config = dict(
    head_dim=64,
    activation='gelu',
    norm_place='pre',
    qk_norm=False,
    final_lr_fraction=0.02,
    batch_tokens=16384,
    steps=7483,
)
MLP neurons of a small language model. Each row is named by its layer, matrix (up: input weights) and neuron, and shows model dimensions 0-223. Each number is 128 + 24 x the weight over its row's rms, rounded and kept within 0 to 255. Numbers have three digits each.
After each neuron's rows, "fires on" lists the tokens most often at its 100 highest values on Wikipedia text that the model never trained on.

L5.up260:137153089101106127117111132119120168165134131119133167139110130150137100163103160099115155103139154164113107131124178133147142127091128141166141122139092123134127089141097139117120086167105151096128072104154129157159118121147161148124125109135124133107136184131123119113140116117147139136160145151077098114121105125150097120091129136107096118147109114135140132157130124117110108127116101127147097133107160113164134123169119103090109132108115140132127153151144061140157112135133135154130113127128141148163144135119139126158132127121105184173131114156131097130172101096074156174138125135132112152112132119116127121106044140120090098150050137097178153110148125131165180142165
fires on: "\n", "."

L3.up256:149100089105113120171138196174139121160097103132121158140126184100153117103105130129126139132176125135140155108164133104090135059118128151105119112096127086115068098157143135145093083136146129151144124153119120103127161143144100077135130086114164130132120133135112134168129129132093120174147090132119129135112103148145127117144167090169146150126106126139134132128146144104141126133130114153148095099158180167095145140101167103120126113108116145142133143123124174134125147144147165101081155119143099103123103126133116130154134162136139121121142117114122144131144093119060157141129127116117125163140179123134110144145165160114131169118098118119153099155117096149105116077095
fires on: " dec", "ar", "er", " =", "ur"

L3.up382:158107068116117099108102071104098117112138144141132109131125124116126102163164127161103113124133148119124188114116101108147113150124120120151127206175165136168151127157142128114119153127139138095169131120084102152179141123122090125088134121176133150085113094121143131165102086108158125146100111117131124102127151182153098164134099116151117153131109045134118137078099132156146109123142110093124131104118119140115120138145110150111142116126156114167141136137157151098137160124132112132099139120148107182108139163194099126115115152126123129113090118115120156123147123132118085144173095140136123126163136119137138153136128123132124093106150130125104166127132148113162136157095
fires on: " |", "1", "2", "6", "7", ";"

L3.up114:095094124120141147099131105110117116128127112134092193129140146135114141119127126166130126114095156131121166127072117142150136098130158176028119142126109133156160112107116159098160132130139118149100108162174126145156112131128098125117130139146165122110129153176119162174097107107125132099151111159158121099158069159130149181166125114143100145097102106138135124121129111080115169106111115142138118153147131141098149096104142154159137136135122141089168127090132094116165128170166138148162155126129119100131106122151126124133080130148120098124091137135098138130144149128147124140129076114161158147127119159116149143112110093166130101103105145154114140124086136139111150161131
fires on: ".", " |", " States", "'"

L5.up167:136173139145124147115159153127142161153155101113121144163121113125136087150133131082122152094109145140108129156170162130098160145113100144153144144142106110155126090108155162157129118141091143109132088058150156138127115093121142172125176126151146094096149174077071122116097129114150156131125154131119165106120072123127108116133127117096095140164133109122117129152165115123086119106140106111136122133065120151120131132128138100066116143132128146141108144171139120161141120119133121124153166089114132104122118136116139121119152112089129088125145115143147112133129123116125144174134138148128152133110141123134094139117046132138088123169094135072132171103103121125153167114145
fires on: ".", "\n", " the"

L3.up174:164152131121068135105143118136174121134129133143094160121128159111101084148096115113170099144146143148163114090139144116169109146164131121121118127107117136102172141073127137106117109122103137138142169090130128158118139129169142099100095131130113127104156172109118118111106146113110131131112087113046115103145092141180138117143105066131107175155124113088148128135127136120154148148146143121150103136121121150131127123146098091130125137113148105130119125161139137127160122115195134158115096110129117167141115148164152101138140176172106102115098124136157104151130107102118116143118110126144092122156132139128104153139098185103121091156090140131151124137169067141143099115128
fires on: "or", "\n", ".", "al"

L3.up295:126102122164109135151138130127123163113140152159116142130118118150096088093136154103137156186102168075129129142190162154145126125101169148154146150151113095133162119146146125192133103138149105086172137075150156126100127092102145164141123123137159093127121118155083098088148151120112139083145102136118129162150111111093111112141133101155114143143075120130103119099160096082129101055146114163133136079143134178130096112137120159126137153148156105109124148110095119130119117125150115146131086129176101127161151132131146143113143156145137122163139160114118104129124103097121115127133121120112148136163112127116114156112144131115094149127106141090095144138114142096103132148104
fires on: ".", " first", "g", "z", "ph", "mp"

L3.up151:116101108124153085143113172129169115159122133152124129138175133106126101148092180164133172180176107155122154093108164183087074158136134146142112151151141130165098123101132116096158106132122170083102133131136145130134116106138152073150138090085151140139154104134096171098130136133144131066124115135108161097149136139109154132096116148118151102107133115148120143101100134144116110125122125100121139120094174144165098121077114127108116138120065123124135149109099129144141137127139130162129163084134171146107132116115129149122096161125104094164149127123155170128121104089116135122131131158176139140119106103130093123135111133135089165123148122103109134134102138108161116144133
fires on: "d", "D", " D", "b", " on", "ab"

L5.up168:104143124106086129095124126110151167109101114137138129173167099121142113123107142134122138132152130121112099125115083129126208153109169147129162158125147122111098097116110151155156129108121125117150132126125135128142122115130109101141171182119131106152177160147183117135130127092119129147118154152105129136134144099089040145099126141158100146148107100099148129126122149133130122122143092179151172119121124102145133126150139150087134152137128115111145157172117131081119139109125094103106144092111107102147116176132104123115134131162162104138117114085141153176124117119123120126063111131151148094138093131127121148113095112143151180151110128078154107109093155145135169114157
fires on: ",", " who", " and"

L5.up165:153130155099124169152147131118170129125174110166129096102130093141120120087090111128127128075107112089143131129105114127075177142153150136142096114119146141157127137128159170101141128100135136129175134151180130152154123121122093087112130115120126140127134116083110106146125124181099147133135124112098116127151140119115110094066111146122142100128084105169181123130124122120149141140122130077162102113104129132144109131134099122099139173143140135147113162154162170152151160103172167137121126130141185144140128118127103132083154154113077078090132127125134109129158086131101087143119131168095139141116102119139120129089179141124111105130111099107147114123119164152105132151124
fires on: "1", " of", " based", " (", " on", "from"

L5.up357:142151098120103150109084129082108160149118113145140156134126133141135089151113138106137173112118158171103121113147154122113141125099115146126125115147106114149146133121129185118115083139106143137135093096171122159154083126122117182124115140125105115091161154083125144125132119089153145119167142122081122113135123135186082101136117146106126117151110100138134148188167121119124139150101101152158079106099125144138121105207119097096121115146109118128116144144158100125130101154124110121096137100106148147181111119136160114128137129116107152139104130160130119132123122109103143176138102161147113119126115144106130130106065127120115080115075144105128130124122112140158157147204
fires on: ".", "\n"

L3.up359:143121131139094123122126154160145143127144122127064091156129159126137136168128133123129150157135132097113130124116086146088109113134150130124203119138119139120106127128094144146118085151107120114168197084138131169131124137097128132119080132137131101091117134076145128119107100132147108150103087111109118146132149136128119139082147152103144173143120138097142142112126149180102119117115135127121135129136170085135083143131176157118096139140138124151144102087123100164145142148129103117166090128135173118100132114096136145134162135147152133137144159163154111113154118162129086148110130123120161184097180138175124140124148074123150099125079070077142126126125131141119133130135
fires on: " they", " They", " he", " she", "8"

L3.up314:126135153134135095137136102164115173126121151125127108098151134128113091101070103141123118130153116150126157131140097136120122124086119124179108144133153156138127136121163141144108130139118111107114129126126136167087130109134090115112118142131164103137100084118125110099129152100136107155146137106150114171096139142122128156103093111105102130115119119073096160164155171122085181132112087139107157079126116133122126143170142116108098189156137110131162128139130164100118126153150139118114125124129125181139169127164140154094145141146173131105096130061120146125138125125075179130126137112097109115131101082139128111088120125168162123117118157164141140118128095063150080148138
fires on: "al", " and", " or", "ous", "ic"

L5.up385:157142125145112083129106132105103098128089133107132105110124148120152141165143117128090142101131125148087128067114110160162183145110102182135118131149103131140077130119088107168127104092105152087106121128151111155116127127102101127090124128151111099136149119128140129151121139129119135078149154131157102114112142135101095107180155114106106122130117158109113126118149140113104118139153124185182126112176134134127123170132160165106146159102141126102178108119106111129106142135152104149108113109117150135152143120113148169128140137198132134142195117061109135138083121108108151142131190119146169132142113132120156141103152126079108150163134121120140125142150140113146126130160
fires on: ",", " V", " and", "s", " direct"

L5.up433:150100148105137111098097151094157165132069121132153131137110135103139117168145136136119088124139141173084124123126131136152139104145179153127121174131146109110123111118111111172110099122119127103161121159124096122101173124146149118132151123145143153110141148139116159166194125153148063099118125102130128111146144132097181071147132094136162131100110102124105136140154094105121171119115128155090084123101111148131098120140150110112094150126109176124134176112104092087113132144107175131136090132081141089164129133132133125161149144109156135124146133094151156106148141103088143096078138126154140164108119115124129153108143122112097139114111137105105134129117163142120140178144
fires on: " in", " of", " to", " for"

L5.up147:143129099147123137140134061147145102113101098108131121106140170146097139124129135143159136094134104142108112102083152099107125111154163128141169139134173113138131167094124167110106177135125126121119122103129092183153144119092117108131137147150157153108098096145115085089087146140135133135151104151157126111135154160117151154128154136135135104123136142141159131154155141107126149132123123175127123100134182124123154114137088115083138113104122122083185104125164162117158130140157128080101122106173135152083102143188143160087090108117119130155133125102126114141166103118120108140118095080125111087079132108155145104131139137164136136140113104123132140134115131100125155095073
fires on: "0", "2", "5", "7", "4", "3"

L5.up27:117163085125141136157134115162101108127125170107140060110128157135143097143112113140155152129101166080126119140087145127149145141130154139142118139139118121137138123136128102165125170139139134111100158116150097156162134095102138123128118180114124171111172098130071152092085148101167152103138123130068139133119167141114100154152121136189085092140108094139127171169138162150118151105103098123154115156121131135149132092141135131174143157101106111131137130132159126101121162115185145108147093153120123125100112091155148145140094164062103131125120124161099114126119106149152114089127081162122120101121125126139112114149148142129127079140121097127121115093116112120131128117120
fires on: "b", "c", "l", "r", "p", "v"

L5.up328:087127141143117101127103181116115106170120136145158101095155131133104097134153164086119149100133065133141104149091190141131132162141100100112122119127108155114130081148145145105131109126105105127130107111158109153157113140146160139139116112147114151129162141140144126130109120100141102138166105117097121148124110132108091114133149161094132098100131107160138128168124154130149117156113136135113122176171177116087084077126105109091186141112132122100113121140129142112166149133118090183105110171115115125149111134111137081151116113089120121145095168184140126115181143130125135141170104104116161158110148116119149135125089144114153120120081141157129152111121093144121139161102
fires on: ".", " |", "\n", "0"

L5.up410:136151149126112132121126126154164151113157134100135183139115143162154117129137154118115134104115124153097120127123150092122156137097075148130137130149108159127145088109117149110149122111084167137142115082106132125156134123106155163129131124175092083090173094093114142125115135120120125142166138140066119124147138111129110120092152136131112115138099145124150115193097118128112105125096117123146179145107134128156110084084161142120139139133132122103114093165138094173121149168112130159166115120157149136118114091089132137165108090133165098136141113120160093112097112081104096156146158147140117163113128089177134113142068106121148110150096136109153162112147154142165146116156
fires on: "\n", " the", ".", " They"

L3.up415:114130124166115160120144132132115140081185151133135157142120135121101115134119125146109099183109151121096149151125116140126098139153142103147147111140098157166124117092141149106120129145136118121147129196162159130112127112101096139109103061128138106132127140091142092128121177136148125120128125126127160104161125104096174128088094149137157140105132150088171115105136156110133111086110116101092063126164096132113131091145129151138108177124141121133137153146132087132112138118142141181175136115135134103106122117174102111126123144124080128156100124122119120115131167178130093106152085110107137182118149108152085119131131154118165123128167149136161137111117110112173143156086
fires on: " |", " and", "\n", " which", " it", " that"

L5.up225:153113097116083125080138139130118117103117163137128107088104137139152104164113144099105136135129182143149135133175123078133070134134138130151114174117096080142136103143118151146099145128152188150128155146128063133117145110090090131114144159145119122122178113146110136133108149146140155138162096134082155147113155127131107171158100149151099120172127148157160143128095153173099130124136110127122134174078136127113147125132130077158132160114140107114142166141104138137143116093140120158123136117108102089109111111106099082129100115095115102131148135151158185095109120143122095160117141168128155138106127108122108153148144118110110115100124129123138116112107099127172135086156
fires on: "w", "st", "p", "m", "r"

L5.up60:105116149145102130068114186153131178110106129105108162133161149142122133145141094147110136114157094155107122109123127118129124120128103137138135139128168097163158166127119133134101177124183140088133118129082115097067125150106120073118117134120132146126159134126144086108092095120163107165143138136129118115134110141143149105114118193117111139141120130135132099161167081143160093101125121133134126100113100113108147134142124134104099123137125115156122140161144115123167150131124096131179104115122110092126122162101125116162140155153142135113117129132171125122169163193150106113114171144137131077144107127110153170165118107139150109140112132085082111102135089105148135155083
fires on: " and", ",", " |", "\n", "ly", "9"

L3.up367:137138119162161086128133128112084118141111119137110124132156151114106121117138138136118140099088129146110152077116146122132134160122124145082098159140162115121089124072137166140117157106121140169120106115140096140104132133135118147172079085128114159149128122151186164139101122147178132114132089173131152099146128116113112145144111096118116085136105155112147144168117132081139160121142160101127126123176133141053149157190100155103152148138136126069157097105154102105079089095115108187130114153102131126109152126122147105170133097126137132122136135163117147127131133122151098138153130135143113111138120124087134160133105139101119122139087154143153124138095088153151129126143
fires on: " |", "an", ".", "i", "ian", "er"

L3.up253:158120137142135094133143164096140136152137143121135144126159077131157114174150142169137130177128149072124134099093120086105106151107137117090103123155105122159126149097144110131149141140104080101174151100190133127134102137102109124152118146120128142115100156101120158146103152160144102108096114146157138126119153097086146132078156119123116103119118096091156121152133123135133098130159158091096111129104138152144096132111140149102136072137101168135118127141095124169145126167149164128113171141128138116096134134074131162087143159132147089140082167139169100148102113145133119146135124128120188152103177152090121124137134124118124143151147151086119116120147112115134129130168
fires on: "D", "t", "d", "T", "I", " int"

L5.up188:118107126134130140097051142157149152182161124110131109128108140152137119120147140130177162127096122137136111112117140126150135127087110139117116128112115126132113148145152114126131138092138131112124084150096157125111131129187143151112143109179147158177126089150091149099118115159143160135176174142117102128070142103121113153136139143075151099135117098131121127110138116117147094142097102106107149074116124124110131122127127113121059162157111117110101121129107160171095127163131169128136144125096149147163101119150160153154125130155136164100105091111133122148130077169143113121127142157168152127144090146093138092084147156090142112130152108080139118119161145142134151142142
fires on: "0", ":", "ot"

L3.up99:160108133104119105150108126114109149093101116124156116180164115113115119131082119117178172084152170196166134105120117101136084155150155132143051167133118102127118118157127146133148138110144154135141161119123118155132099113153114153097144140162075111144153130141127134165129072104139126129134142112162114156157112136158104082108099095146086129115065143128101102162112130107149147163159136098117149115122095134150139118147168136133113142139111103085146157152117127096097128099083146139120136117114118128127120121120170095085133113097143157130149102144154135111146111117164090124159091109133101132123163121112075122125141141101097112145128141129153134103110130126132113165114
fires on: "in", "t", "l", "m", "st", "ter"

L5.up175:131101114151119143053104103153141118167119092113140129085123101132118113146100145137119167122112139163160128130140136082148155118108148147128129143146111091127132087146159128171152096132141145119111124138090098081117133156133111121101126159149117151157128109128119115112111148167101131120109109141121121126102134105113127140134093115088132132121104079128144124122127143127125120170141184168075142126124138155090133158111100162073127138135173155124076148130089103158119112129107128132112115097134163120160128140136112185143152148128102192166130142093120123088143214103137147140126120160148154136093077140104135106139124129140162178127106119122124126120126141142164101162137
fires on: " and", ":", " &", "ed"

L5.up442:125130148089098104146125140131158139130065148107132128160164129112102133120128100152081116131154098118125120094093145137108138130152161137127155148133109107128111111082125125120123141105115116109090118141124096101146154136113137148139102113146164158110142141127126128078137127123154139154153122141105122136133082154117127109106128126176158144150138134142162149180141112115117142111105102151141112131131110130165113127187108140111134188110138167180121120138108109111114146100165162139146100146122108140141157109091120138187069181155127174098115160144110150102101115125091096148113154130096151163140103177133123109148115152136157171155097146075074082129121113096102129149149
fires on: " and", ",", " ("

L5.up143:116154121163141096112117148128087113147131140122137170135144138087128100149139147117101119133151156175118133139112102139152097119129170142114122125094125149157120112123167130157134159114118110155115124170123129109088127139135129133098129135116132132108145120133098164134119125100162152081138117113085139141154176114094119085142078125155167093162095138136125108143093119183109152101117100164092062143133129117096119135112132139098138100118099170110116110159120089114155129086111167108127147126200147128184106150105165080147146121080133148162133127157156111136172100142129115093080112147152124108079102177114118149135107097132142137114123119129105150128139125158139161125115
fires on: " of", "ing", " to", "ib", "ab", "and"

L3.up234:154087173129100097156084171110134117091133111151140094137148164151138110099172107123148065126149125117172138135127139129102158147098127112097093093130081162121129078143165110132142134100131108131168101110151143101126104099075121109109163100139137105121113131174163126131130090156134126132138123162118120113110108118144140122145077058112091143148119126113121147134158121136173141099106127129177138130156152138130145134136123162090140137181135147165106141166106140141131101124109104138100095128133125070148154156136097138130158141142136162128110113152102099111167129102138125147155136131097123154114157160147141123123127116134146099115091143125114076177111120131175121126141
fires on: ".", "et", "er", "red", "ated", "ant"

L3.up420:130137122141096156102121092131123155117127154130155135114083153133140079143137099096120189068117133155087145110142140118100137150104139125164169127181119114129142103101162177124121085152106156110143094065160119123148100123122156161126112125133110139113168117121099136106118135109127120138198131144121108124097119142171117126099107137116102138132129112133126118183096133134079145147155115105123166144114098148135139088165124131099137145138116096108153139131149109126148124117118132134112138132083147116133144126117132131127128084134082141175121123086152110132179113120082148154150129146076111137117111098120145126125157094099112107111074167107115141137135146109108147139203
fires on: "\n", " |", "m"

L5.up196:147149165131095168099145105156139163103122146099118148123099132095162114088147143116148133108117138158119110129126136121119127104094098134126131150136118124114099128120135161147130137150088142119162163096121107108117102088124132150113130154119140102124094118117129154115135143080128126114100137084122197125187106160172114144116101138061123129170128128165112099111117139136091095085059105108144109116103133113145117150126145155137129121140103120121137147142134142142115140172124106091140149111135176139156161110129130107106112183128192095109158139112130144149166092142113182133109152098148153098110142096156147115107144141139159132110131126092167175152124148168129151113088
fires on: " it", " It", " which", " he", " ", " she"

L3.up189:134088093157142108104132105064119107102117143201105118110123114137166139165164162153152164098121136160134112100111100119146075128159115134143090157114175154154153116126185095115118169092105127180134162145080110124123121140140140098107095097134152110088103120095114109158102119143135105101142146122118108138111140158156095120114113159115101125136141162118116142141117130098158153130122175123133156141116132152141126158123176148104124136149112123127150111112157142127139134109109135145134103147096109137098166151136137143114140168158083185150144123137086137134098112112122119077080133118059117138131132135150146125120111107136125109132077124115119157127113123127128132176161
fires on: "-", "2", "1", "0", "s", "3"

L5.up255:118124120153098109110112149111145175143097142071181119123118125171137071163145125123081161105093155139131116111131170090114115121107119147139103100144107101148132092129129154133097098165122133133138108094132169151141118127150170136105109137130090109109135136113102115118099115105124133154146131096091104118122112125163101089120126163079115151148105118156159120170143119128120107173088105143143133143074136134133121075145113125074148154127115131127145169146155099090128152171096152118138129127122107143125145150133126139150131116108109178166140132137124108112167142118121165163160115109140121139140123126113120133082086155151126130108070139092151181139127130146119177121179
fires on: "\n", "."

L3.up267:084099129131124153180098147148128151138128136081139148137072136149143159141127140160103145075153151145103143117121113081089118125112133155094138104127143148155124109118119106148122172098154131118104101124118157119144111126133121145110103126142158107113139123163106142133086108129098136075156154139120124123101125110112104140144159147089092172124099117145139128196117160147119117121168104131103146128138129146119119126156149128118129149120104147111151072146107086138133139174124122145109101145095145107165111096139111145105124136131087110123171086089116132146161144136177167123108149102092163140132116127162137193138178173137136139112152115084119128090116136113087168160149
fires on: ":", "\n", "."

L3.up402:102095127126103127139107135122145145065161152129124156141146083112099147157125067129143136096118139128127169121113121115110152166138114121124107110082121142172134142114124101167169136119139138139118138148116117138109155171144152152143139090098090135093091149138148141133140088141074129110132122169153112123145141117100139089080110163156116113090116138100134101139110101120108165150131149129136132153151145128158131116147129083149078078121120167089126178099160126130130136121101115109172154144143103091129095131153102151141124100139106124106132117174157137096185159108169115127123112132118090144125120123100160125167116133075138100151128170118114136107110113099159144146176
fires on: " of", "′", "isc"

L5.up361:145127099163128081120152140129123145113127104109141161130114069145083134123132119137173148115094182125133122104132124166089152126149107185141115095094153140183104155143114103133158114089136135119101145111171071146081111100146133128136125156145129099133101100133145103101134115095100130140158161139138090129129111145135133127137125109148098143111118081122147138167126125124119158173126080156129103134172136111119157125108126110095070105159156153110155124099118129111096103121127154096144119099102116154115148138109074148129102130142114146119115144093075158106135148148155111149104115135118120122148121108130090118177135195117141172167081113114138132130139132135128159119161
fires on: " (", " in", " of", ".", "{", "\n"

L5.up213:151108150186148095132125150160158193126151112064082134166144131120148121121118147135122120133146149132092127157100122120135094114085122144120140128109132163135100135109107126130098106104090140099102122151063160100154103104132185091137170088139117163167144115135114120120108160125134104146107160145120133114134135165150108159138182145134123121088135090100159121160134131105123051139154129150131120133143100120146119092120104095145134178130115119138149094149123110121136170112161105137148134105104116165152146095143116112131107181097126125137135156098146163128152133132118133112081149109102161121119124124115113143149115174143161123094133098116091106116137161117139132156099
fires on: " and", ":", " but", ","

L3.up307:130113128104116098119097149151134109154126095135174104093161116123109136088109149121102146125170146110110097067083140133138161101141170123144150158098107102116140133111125111123157162110130141123125115130153145081120138118165099145114110129170121133100110161118119089120152120132158185119159133150165153137135184148165096123114145073127075137131125142110158144121153069129134140142173087139071166094101137126120151147145115178131088126139105123093133137109150092136137148140131149154097107129135129183123115144139138101105156140159165126070113150144140123100146165121125136124117157137127122138124141109109121147100142113141135138158134147155142160094100085162144110083141
fires on: "P", "C", " up", " Mont", " App", " Is"

L5.up58:141154103120157122112106106121137105134099148091128109080135102113100135085121162167106104145137119110112108133150126117152176129077137118141141120123106127125151095133104065169111079113081178150146164126127152138146147123127074150121130139094099118157155115154157136148136111095139108095123124166132123096130143136099118121151089095154154160093138166162129136076142124123103170128154083153135140106131133121120123134084136134136112149115114092165131159122138148114101172149119115140130118127090144124182085136176114145127090146167122128085109146111122135115121134088144137122124167115180144127145113131096122143143111143141136117148083152143171166143119116142187167122130
fires on: " was", ",", " and", " became", " as", " res"

L3.up343:133153135149114118138146113163135141139098149116139119113113097102102096117097103140085158169145113121141155119132147136130131105170073138138142152133120107094177133104108113122160118086186139102114188113151114123094132117156091153161096133114147118121196145112111111143136094113076101114107190118110137107111120117155085119127146094133108155117142157122091135105119120146127127128131151117134128105162118133114111136126118151163143152146170144106124157080134132121165137114154135088114117138119118142136100086152140130126112140153173107123155151169120094106131124122150118168115134097154130097134093175131137129138183098111115069148114120065128159152167172131156156121131
fires on: ".", "p", "c", "v", "g", "st"

L3.up26:147106120140138089071130105102132162107088187153134157123117140130098110144108121138107150091119143138093114143101154158126123129155137098109110091149105117124099112130100154145126104169103121152123128144180130178106100119128134188110119120148102121115145134143084147114180102089120120123134153111087124124140127140126135131111131100117108107133131159129147155187096157124133171165167107091113129154134107084097122149159132114128136146138143128097113149113168089080156103156141117137151124122138119118116133125096121098115132139158155165130117139105143123124110126098130124146144140134107128121137154095087118135122118125132108121124068196142156173131129140109150220137179
fires on: ".", "\n", " |", ".\""

L5.up19:128098132122132110135152187180144126139127126141082107070139144171122125119138130119081121110132147111129088108120195113122159158103161155113099121089106112074107136133123131138128170103091142146150101106111112142085122122124116117126124144155098122095079149123124158117093078150116176142113126136107124077135105171144168150103106143151173117130088165133117096144120112102128164103117122138102144165142123164106138147129135158152118142136098120141143087156143127132089127098119115131114153104107096116169132118160125105138163124099128141119131149118160180155165120160086148176118140156110144111130137167142146101161122118121133142123114143138121118135104088130133140059129
fires on: "0", "er", "ant", "and"

L3.up171:141120147132162077106090136150121089128160096156131119133180131172091140110077108109143125113158126080134080179112105155133153137097096119111165107128109159144156131096118126107137129147152131174084113139107127083144160142134114103132167065147129132111083147131167107154103130110151165131108125120136173095131111112147145139113116151179120127163112116107163161121132141115148152105113141138058130131158106113142089124106103132156140141125115137121177110134117115148106145106144121115149107155114142150147154108135155136151096166164116123132126154125076145132128149132114130186113130094170143118105122138130121075144110140125144108148145172117156121114109090147109095139146
fires on: "\n", "4", " |", "2"

L5.up274:124111115125091141154143122143138183129124162166118124127125177100114060153124143183124172097194103134133158134140141130155115105117157150123155175150105102155141092154196151121148142108117130119129125123124121116129155113136113117115133158107088117116112074136087129143115165139148135128121125133075126088090102114111107131136118159113127123099116155120120095127117145116122075168152099132121168153148093111126144123109088103122112156160186134135113125115140126081136113136104128144135149152118140145122103113141096134139131130103128147124157095114127123137120098112090092124146140077125101121151117121131156114112152122082147188076128107089100188110116145144158117117138
fires on: " |", "le", "w", ":", ";"

L5.up293:116165103154156103139123097131102124168126107118162120134138152145115125163135157106119125105130140097111165136114154126111164116122101166114145125162127134136107086126151142131143158120160165151090091130104121146178101162118131150101107123150137107116162151114128113126110130141102180154151134115104146103088077091135101124153135177093107093141123123130136097185110158129098122117129108121110143148103114172123115122148110126076157157134115135131146123162142112097133111161132094127144135138094148132154108100138139102138128105135125134161133134152169118156101120108105121148128142132168119134097139124120171105150049132143096125152057148095120124098107124104178209110152
fires on: " the", "|", ":", ".", "\n"

L3.up158:094143100163140121125147140202143089140096126152128130137157107158146126132124164098123126120152169128145135109137131135119127126152139116095096131129136092129144095101073131136161078138174171132151091133150088137145137120069127115128171122112139099153168153115179138146152117097137135109148086084143115148107152125096112141124170100124129127095138144093144189135085173110121096135132123139166164152130142096071108130153104068151109136133120094125155141110132122095163102132104134150152121125120148168125122131096148140135116146110130116094125142110097126107135137143097161157089107148117139167128159120136135118160138118101092151102129133095128150095130115129133086079129
fires on: "b", "c", "le", "st", "w"

L5.up216:139170090129125109114107129144138178150113123137144151143121110127135083158152159089113182071120161180067122108132185144124157147091103132158134101118112119111108086118127145160144094155117156120112090105154140138145120146141141133128130142140138123116127166116081130116141115083139107135134153126102131126110091141173101112128136108128100117148121081134135114181139134138122114132106118108155127116130131154170150112162151095084140146127125109112131140154127090142128110131117116133133128119121164124163123115136167133137126130121098131149118116165113093139157139098067165149165129169110127160098134141112153150102068136138102121139072167106101165109108129125170188131168
fires on: "|", ".", "\n", "-", " |"

L3.up66:110139157102118120140134153118119115148108149102145074165135067147109116141133124132113100093163117145115139100135143068173145135110108124131142130100097154129096148141148143097147163133161099101099097098140156133163095166139143126143151110116143139066111115144130161157080136072135139131109158149127119134087109127074111093142140126161120150142143089059141111122094173116124139172163106144135143110167091122130117157085131128115158130143148143146131103142116136142114176115108123123104125108137099158137129146108136140155122121145153105166186099108110094137138127120124105128131120145101156138160087185155104145161148117120159113137119107106106102142119134093079138133123
fires on: " and", ",", "\n"

L5.up249:143119113125138141154111152118131137121106135173112115150128104090143153111158131154111155112085096097133145157111088109120139137095146094127102186133109133121127129122144124155167156133132138146167175128134098161126119105105095128161121120118103114129093065099117126120121124145111154102148198102113122147167142131150110121121112125127138134138094127152113125135143091108132145134104097135093125138130149089162133126113153099067128106149114124082088169122103143122125162146169126121188114106135085116074095132125107116138157069135096168132098153101167126150129113123155117152091122128153144124160115135151141125072143167164128113092103131135173165115147146169101113118109
fires on: "-", " (", "–", "1"

L5.up155:140118141114109157137107146148103110112091166133079101133147093105112125086164142110081134120204070092114118164108114166135119114137113131191096122113110172165135106126124156105140111155120110110143136132092097102090127146097137156153122127130171105135102095101126133114120126142129098130172115071126129148099135161146168181145124125129154132153125100130142177142121139116149122083119125150117103115158136130175144149140120150126133158166164157171112124137113161103109091122141157150092155164139150126104092101170153158141124149129109171122126091141162118094171154128119130103150107116108107131144111124151092121117144112132132121113137145111146115124121087137121174119102
fires on: " and", "-", "/", " or", "rop"

L5.up367:122166140116126142128114100130102132136118150140108118133117133109131123185147146126135101111087138100086083172094100156157159124172139119132125107133108104130149138156112148126134137111116112131128129107131109160166098104160102141128150104159154136172111121145119127081120099148143129109190159121129117148122128115095129164128160126115117129112136118151126127144124171120108078132092107106115163100118137126141130100149120137100110166104084134226095133133088129142136109127146122064165139169145134165145108121106096107159126095130122110144134161126118107127127144113142125129076139110146146112118096095062108146084187149126170105092130134111140119147117186148108127150120
fires on: "0", "2", "9", ".", "°"